From a checkpoint of a small transformer trained on Wikipedia.
Training: a variant of Adam for these matrices, 671M tokens, 5118 steps.
MLP neurons of a small language model. Each row is named by its layer, matrix (up: input weights; down: output weights) and neuron, and shows model dimensions 288-383. Each number is 128 + 24 x the weight over its row's rms, rounded and kept within 0 to 255. Numbers have three digits each.
After each neuron's rows, "fires on" lists the tokens most often at its 100 highest values on Wikipedia text that the model never trained on.

L2.up1135:129148116140117122127126111149103117114117142071149156132145124089122119109163076116111113117108161126152201128096166099133101115143146132126134155114220109108105124108124119144159114095152136147143096200126142146143158100090132138125201148163126132123132138155108150087142108103138133129
L2.down1135:124146124113127154151125171097114143137130109177156100136136119153134125168104142142132127095119089124114062105141148169094132107099094107115124124109040144136150152169133120139116132152119139111109142056128120101100111189167122145151085142087110131161137138114163095125134116143159141154
fires on: " so", "ized", " California", "H"

L2.up629:099145157096135138103150146126153109141169138143099143175121089111132138075096141082115118134102143140130143069138141118144113122152145111111179153128129123161077157112140139094102122092141156128129157149143121099149099105117134086128166134174136121167171125124148133114147166128129140114
L2.down629:113116125168146135127093153166161080142104119160118126133091155141140153069091119185141133084117129099135161112108170145131132108130160148151121086137133088130098153132126183161087124116118151096129118122194098116079140123131112124113125167160099127145129135109134181151105133142118160168
fires on: "u", " gu", " do", " Lu", " also"

L2.up534:130152134076139171098143159112138133155155101110103094107098123139137152088117118104112116173164085110110087123127122103164134142125150116168145121147180124171142134174134098107142097101133169139119121132131104144146115146113152130208134100111161124133129102149162155113106149112085133107
L2.down534:149117125170111135141145131131141099135053121158135148158149120101141153134138128152111125107061093138153115161125092136125112112096133114077113133093175136114093124100120144143118112127135124197124124121144132108168130109154143139107172170149138108148085124135078102144141114106149145095
fires on: "ody", "se", "ric", " more", " number", " after"

L2.up39:108140131129097165122156104119168177099127139114139117147110133120135100098089131103173086101141124152124124125138065097095102131120145151133054108108148113116107121137078153115148116116130094140160132112139082076101169115153135086138141116132128121131147151123158106126151165091118100118
L2.down39:137112110179111081130104111183128107117143118156084130132123123134138146087157131145146107074115189143148129150150123140131153150180100118170098106129112132116111133113164114117148118142148135142128092126217112107166101135107111113125139151156148124093114134101113143119141161119123171123
fires on: " class", " general", "ass", "amp", "ct", " techn"

L2.up1147:049116146120131131109102145159115127160144147125097106143083137139117123153134097078122134122129156141126145129070132172158141097144087124129146092100108126127116125127103147131110140111124089105118143102101172156128121097105098138123157107105106138177111173148123102128122138145154148121
L2.down1147:184182122106135092156142131145081097103107125134077126104157152166143136124122162142133113156117148071142112123149163148118113171202169212174132142184152084127136135128118117145139115095131143140085135156192092106121134144154105141148114134084145131090127099122185148087127147108132122147
fires on: " —;", " over", "ul", "ades", " Th", "ino"

L2.up683:087102135136140144134094123129109130161113123135137145146081101119155098114148127114163113118169158136147116148105100127182115128090141142138164107155092134102114128155104126116089153135161131172129161116096153064114071096120139123190092126129096154134115149149096131116090107126107093124
L2.down683:138137177078111148144110106179140111056130129151069123102137140128099152160135137117127118121132099122145176133145169146076139109149128141117150177137124146143177172140092128170128108086145125083132103110140137125122131147146129148121181123108132120129143148107140136118154169093122166103
fires on: "ill", "act", " acc", " project", " show", " road"

L2.up259:140113097158142065146162165104166131150122106136144122091107134098136125096129167150141140111132084075118126126108144130123152131126148154096111126129133126127110108198096116139174189135135128106164150102159124098112134125155039114173127128099142107112143110107105122135139108121125170142
L2.down259:124147128099124126096092087132122157121130144167106117133129123130115110125073117101110101125084154106150105123169104123133141127145117156151110167158095135153126155137137136106154098095127162114111148134137159131116096087154132154112125116176122091127085139116152138132142162174151127115
fires on: " Team", " team", "inn", "amp", "ful"

L2.up749:140107155131164079096126159113086112124100152142116133112104162119104152126126083109085114137143141141140109119114138107118184132145101139164108058111129149094168178080145154134119139130137097160106131072131109100069168102117146098134135121113132125131154107134131123099096134133104121105
L2.down749:126127129175142141142100111111117149116119106130084125094100101140103147155112147126129096114178146116091124154129140073101135138130151129132128148189126170090150110173140129113100115118107144136109108115098113172137138144117137130133103140152101135116121126129128126081147087158133098138
fires on: "==", "'s", " same", "===", " event"